Weights of a small GPT-style language model, trained from scratch on English Wikipedia.
Size: 12 layers, width 256, 4 heads of 64, MLP 1536 GeGLU, vocabulary 8192.
MLP neurons of a small language model. Each row is named by its layer, matrix (down: output weights) and neuron, and shows model dimensions 128-223. Each number is 128 + 24 x the weight over its row's rms, rounded and kept within 0 to 255. A neuron's up and down rows have the sign that makes its largest values positive.
A block is one neuron, or neurons of one layer that tend to fire together. After each block is what it responds to, as a language model described it from the Wikipedia text at the highest values.

L8.down688 [128 111 120 137 116 102 175 160 147 113 111  91 104 140 127 101 136 121 119 167 157  96 129 103 132 139  96 185  97  90 130 110 122 126 126 109 123 139 147 138 107 125 126 101  98 106  95 155 161 126 120 112 164 119 143 137  98 173 109 138  93 125 149 113 137 177 146 109 110 143  91 130 134 116 147 147 166  95 142 105 111 174 133 128 120  83  88 123  90 155 100 128 102  97 160  97]
L8.down1039 [130 176 127 126 146 141 133 152 157 112 119  85 115 141  82  90 143  74 179 130 166 110 150 150  96 131 158 154 149  72 104 134 113 146 135 129 153 129 150 171 115 137 172  72 133 114 129  93 133 140 105 131 118  73 126 104 197 128 126 107 143 163 132 122 135 162 147 122  90 152 125 138 128 133 172 137 119 115 137 133  93 134 148 141 133 133 123 104 128 134 115 149  78 148 107  90]
Responds to: Nationality and country words

L7.down383 [ 91 143  98 119 151 109 146 130 152  96  79  78  85 126  83 158 113 125 109 145 151  85 158  73 151 101 153 144 176 156 127 137 133 117 126 149 114 159  85 127 120 107 152 117 147 178 101  91 139  84 103 145  94 123 107  87 112 126 140 110 128 148  90 130 149 195 122 153  91  99 140 149 139 109 144 148 127 133 114 149 152 166 142 146 148 147  99 113 126 135  94 166 106 122 124 126]
L7.down553 [129 101 106 141 120 118 140 123 128 121 158  98 137 106 176  98 159 118 152 110 121 106  64 125 144 129 114 145 100 109 140 151 108 156 169 148 124 138 129 134 157 122 100 104  99 132 200 158 128 120 138  59 124 125 139 167 137 134 143 162 114 119 123 145 114 137 140 142 131 114 124  88 131 140  76 122 142 122  99  90 123 131  92 122 146  85 141 132 139  75 115 134 122 113 145 141]
L7.down702 [103 141 120  99 147 158 122 107 121 142  98  80 104 159 121 115  96 105 159 138 148 133 152 131 139 118  88 176 136 107 160 115 114 140 121 115 122 182 125 161 148 148 103 180 111  82 129 144 132 119  97 166 168 102 164  85 113 137 107 151 140  99 112 126 137 136  78  91 123 138 111 173 185 146 141 105 141 116 111 127 134 106 123 112 142 137 145 105 122 125 125  95 134 163 128 143]
L7.down720 [ 70 149 157 110 120 169 100 123 172 102  90 111 102 142 122 120 143 127 135 126 172 113 103  89 124 138 115 128 123  87 111 127 122  77 100 135 136 149 151 110 119 121  71 137  73 124 141  90 119 123  96 110  98 139 157  98 138  96 128 130 117 177 135 131 133 121  98 120  84 139 144 156 143 105 165 137 114 123  84 123 112 126 151 152 128  59 121 141 107 114 125 129 127 110 138 118]
L7.down900 [141 154 143 120 148 133 140 151 144 126 126 128  87 111  89 131 154 154 127 118 108 175 147 152 167 116 108 162 135 124 170 158  93 147  99 106 121 127 153 132 117 130 117 129 141 132 102 124 144  92 127 123 115 120  96 120 159 142 117 140 116 108 156 112 156 111 103 125 121  95 120 153  78 135 156 103 129 117 141 127 132  98  93 160 174 112 125 108 125 121 142 202 123 118 134 170]
L7.down971 [ 97 103 103 128 129 122 170 148 128 108 111 126 109 149 109 113 163 100 126 158 142 158 145 134  90  93 154 100 169 108 135 101 167 127 176 120  86 123 120 147 124 133 119 123 147 124 117 114 136 147 128  78 119 176  95 117 123 151 123 157 158 151 114 123 109 132 137 134 143 120 166 106 178 134  79 166 129 133 125  94 118 159  86 147 158 110 112 132 162 153 163 127 132 105 158 123]
L7.down1042 [113 119 136 113 164 135 103 134 137 119 108 124 118 120 161  80 143 131 143 136 149 143 138 117 116  91 151 143 150 109 141  97 144  95 140 145  83 145 109 107 125 126  99 113 135 105 140  85 163 120  93 143 143  81 122 139 129  86 157 130 105 122 115 107 120 121 125 151 123 117 126 150 136 152 115 138 124 116 127 133 115 110 139 153 152 105 110 153 129 124 122 125 127 128 107 102]
L7.down1396 [128 130 100 148 155 105 162 132 118  99 126 113 107 142 145 155 139 103  92 128 136  98 153 131 101 123 100 113 118 141 135 107 102 106 178  80  84  71 128  82 140 128 117 144 153 131  97  97 159 123 135 137 121 141 138 131 150 156 184 138 149  88 114  98 163 147 174 101 111 146  60 137 110 148 133 113  90 114 118 134 136 168 115 155 188 153 101 105 101 151 150 130 137 132 112 156]
Responds to: Nationality in article leads

L7.down2 [ 78 132 170 159  90 144 104 114 118 128 152 149 144 114 135  98 171  97 124 150 118 109  80 131 117 135 162  99 129 115 123  86 117 148 145 111 157 137 127  56 115 148 137 163 181 119 125 121 118 109 151 143 132 108 138  88 144 136 147 121 174 141 133 121 105 109 161  95  70 100 152 143 135 109 103 115 106 109 138  85 147  83 148 128 144 147 133 126  97 150 147  99 117 110 143 114]
L7.down73 [134 104 155 150 148 167 123 143 102 117 155 166 109 131 119 108 165 126 118 127 130 141  88 159 127 120 120 147 166 138 117 105 117  77 137 124 123 149 122  87 115 130 139 123 126 130 135 140  99 153 126 137 109 113  98 132 132 135 116 133 110 130 104 167 128  98 209 126 111 166 141 125  96 164 112 133 146 155 108 170 122 154 124 169 144  88 114 105 137 161 125 143 108 160 159 153]
L7.down485 [180 134 158 162 120 132 121 146 105 111 102 109 165 138 143 101 154 132 131 158 150 119  91 132 135 141 114 145 152  60  89 144 116 103 111 135 110 130 133 126 150 130 117 109 124 121 110 171 151 104 154 142 127 129 114 145  85 158 141 131 107 112 123 113 106 136 133 145 110 170  89 101 124 118 125 113 175 105 108 132 146 138 127 103 112 137 140 144 138 105 139 117  82  97 111 104]
L7.down615 [ 84 147 151  60 146 191 124 139 145 121 128  93 104 155 117 126 106  94 120 124  86 121 113  95 124 149 121  61 125 138 151 107 158 152 127 145 113 162 147 146 113 130 152 128 154 140 128 119 140 115 148 113 125  88 127  73 154 139 129 126  97  96 170  89 124 120  78 125 127 168  73 118 128 152 153 122 129  92 126 132  74 146 128 143 174 127 117 121 124 125 126  95 139 129  90 140]
L7.down815 [ 98 128 145 111 128 122 109 132 156 106 125 135 107 172 124 178 100 121 119 141 116 123  87 151 134 154 147 120 175 130 141 148 152 101 149 116 123  99 127 145 111 137 184 103 139 113 137 105 171 164 155 133 114 138 140  78 144 106 132 115 101 152 135 125 115 154 134 114 121 133 131  67  87 170 141 148 137 131 135 162 124 108 154 101 114 112 149 153 128 117 140 129 111 143 132 143]
L7.down934 [131 143 133 126  98 129 135 106 140 129 117 128 118 173 137  93 118 121 120  93 140 157 108 139 134 155 128 169 147 114 178 122 114 132 138 171 142 113 176 136 102  99 109 139 134 115 102  93  76 172 104  69 106 104 159 112 100 111 148  84 130 131 128 146 167 115 129 130 125 170 129  93 140 166 140 119 137 142 133  96 120 114 123  85  96 106 152 143 146 103 139 149 122 146 128 152]
L7.down957 [144 143 138 136  83 156 118 103 130 105 159 128  81 163 158 144 122 162  89 150 142 115 104 111 138 117 135  89 150 159 108 139 156 169 142 137  98  78 110 124 152 147 153 146 108 142 141  67 133 122 126 138 162 104 117 121 118 128 115 133 102 121 128 135 137 157 128 134 122 124 110 118 101 135 145 128 119 115  93 149 111 120 148 121 140 138 110 102  75  83 137 185 139  81 140 154]
L7.down1526 [199 126 144 166  87 144 129 141 115 107 138 167 120 141 121  90 137 133 142 190 130 111 150 143 160 141 173 115 161  92 134 129 138 132 122 187 120 113 106 127 122 126 149 141 118 139 149  81  87 115 112  83 133 150 166 100 106 143 129 140 113 118 117 128 144 118 147 141 137 142 137  83 161 112 140 134 158 154 106  78 113 120 161 124 177 164 125 190 139 116 135  87 138 158 135 164]
Responds to: Infobox field endings

L8.down369 [129 115 178  79 117 151 104 116  64 145  92  94 100 177 133 124 117 114 141 138 126 119 127 149 129 119 179 118 124 108 133 104 159 246 152 145 142 142 130 140  95 120 169 111 143 112 131 120 112 111 122 137  94 116 127  99 108 113 109 150 101 113 119 126 126 149 120 144 124 157 165  78 111 169 149 126 158  99 112 134 120 123 154  95 134 142 145 136 141 145 166 135 141 174 170 105]
L8.down643 [160 110 123 117 100 116 129 141 104 140 135 183 109 119 140 148 143 121  87 137 115 137 122 156  61 136 158  95 124 120 106 111 166 130 136 151 115 106 128 145  99 120 175 144 147 131  98 111 139 161 120 112  91 117 121 112 121 160  85 138 122 189 140 149 130 122 146 147  84 117 153 102 135 115 123 107 157 146 136 150 129 153 113 180 120 101 106 126 172 112 167 127 129 101 122 131]
Responds to: List-item line breaks

L4.down22 [162 144 145 122 109 133 150 139  82 128 143 152 135 139 161 143 115 150 152 159 140 112 113 118 118 117 152  98 155 138  88 152 134 144 113 150 136 158 133 165 139 148 101 179 128 136 138  87 151 119 117 141 158 145 102 119  99 142  89 128 124 108 136  95 118 124 126 144 134 113 132  95 130 124 133 153  83  98  54 135  89 122 128 115 112 176 109 146 130  92 108 136 123 160 112 102]
L4.down82 [129 125 133 152 135 138 126 134 119 160 116 168  99 156 166 134  86 159 125 117 166  80 140 132 116 123 142 108 138 162 163 117 167 146 116 141 196 152 147 155 152 120 113 147 123 109  90  74 182 105 120 149  96 138  90 137 131 141 108 116 127 116 110 142 147 123  81 141 150 171 114  97 145 124 164 125 102 179  81 121 132 161  99 108  96 115 105 136 180 117 106 140 106 118 125 137]
L4.down223 [161 117 128 128 142  89 140 142 121 118 111 146 118 137 155  94 185 117 164 132 143 134 143 150 122 136 110 114 131 113 115 154 129 131 111 128 159 149 132 117 146 163  95 166 111 163  70  96 124 124 114 128 149 124 136 134 108 153  82 162 131 119 155 109 147 106 171 129 182 127 119  83 138 116 117  84 138 135  75 141 162 115 123 129 119  85 119 118 146  82 109 149 168 188 150 128]
L4.down964 [137 142 151 138 157 146 144 113  54 104 110 143 114 136 153 153 118 159 116 162 132 106 105 145 155 120 147 156 143 118 136 140 105 133 143 101 173 143 154 127 130 126 132 139 160  86 130 104 137  80 140 168 141 124 114 143  85 130 119 131 143 152 160 106 120 111 150 114 165 121 138  84 124 182 137 162 146 163  90 157 106 144 153  92 130 174  96 110 168 118 113  83 151 133 128 102]
Responds to: Infobox line-end newlines

L4.down214 [114 159  89 124 109 141 146 108 147 134 146  81 101 106 148 127 129 146 137 158 124 143 106 105 109 116 132 146 129 171 129 133 133  94 151 129 143 136  58  99 116 112  99 107 123 136 128 127 143 119 207 140 101 124 105  84  81 141 134 129 142 122 134 131 131 117 107  82 138 152 114 141 136 118 134 109 111 114 148 126 152 104 132 168 165 113 153 132 166 119 109 151 108 116 160 147]
L4.down992 [155 124 114 124 122 101 122 156 137 123 102  76 130 106 114 149 103  95 129 161 118 185 140 124 132 143 167 116  72 111  76 124  80 103 195 150 101 121 125 124 148  97 141 124 145 155 172 136 113 104 172  92 107 138 118 132 149 145 141 108 117 152 103 157 136 185 124 122 110 148 142 107 109 138 116 130 131  99 112 113 167 138 145 141  85  96  97 154  88 159 144 109 108 107 167 130]
L4.down1108 [ 87 107 153 106 139 156 108 149 152 120 137 110 135 116 108 134 106  79 105 135 131 112  98 131 136 123  96 143 139  97  98 128 108 121 119 141  84 141 126 123 145 164 131 107 103 144 121 144 141 136  92 114  83 127  97 177  70 130 121 146 115 124 173 135 138 127 158 139 145 109  97 135 137 147 119 132 105 113 119 157 125 144 130 144 133 111 198 117  88 123  98 131 123 150 118 142]
L4.down1409 [117 110 150 126 131 135 140 123 140 128 137 131 144 124 131 141 105 110 105 141 132 103 101 157 144 133 109 134  96 100 126 161 173 106 128 169 124 165 143 114 132 118 123  92 108 161 143 155 133 138 110 152 134  87 132 123 112 110 104 177 135 136 127 114 143 146  80 156 141 154 119 103 111 113 198 146 123 154 130 117 110 162 127 132  99 137 138 141 148 117 112 117 153  77  87 101]
Responds to: Article-opening nationality descriptor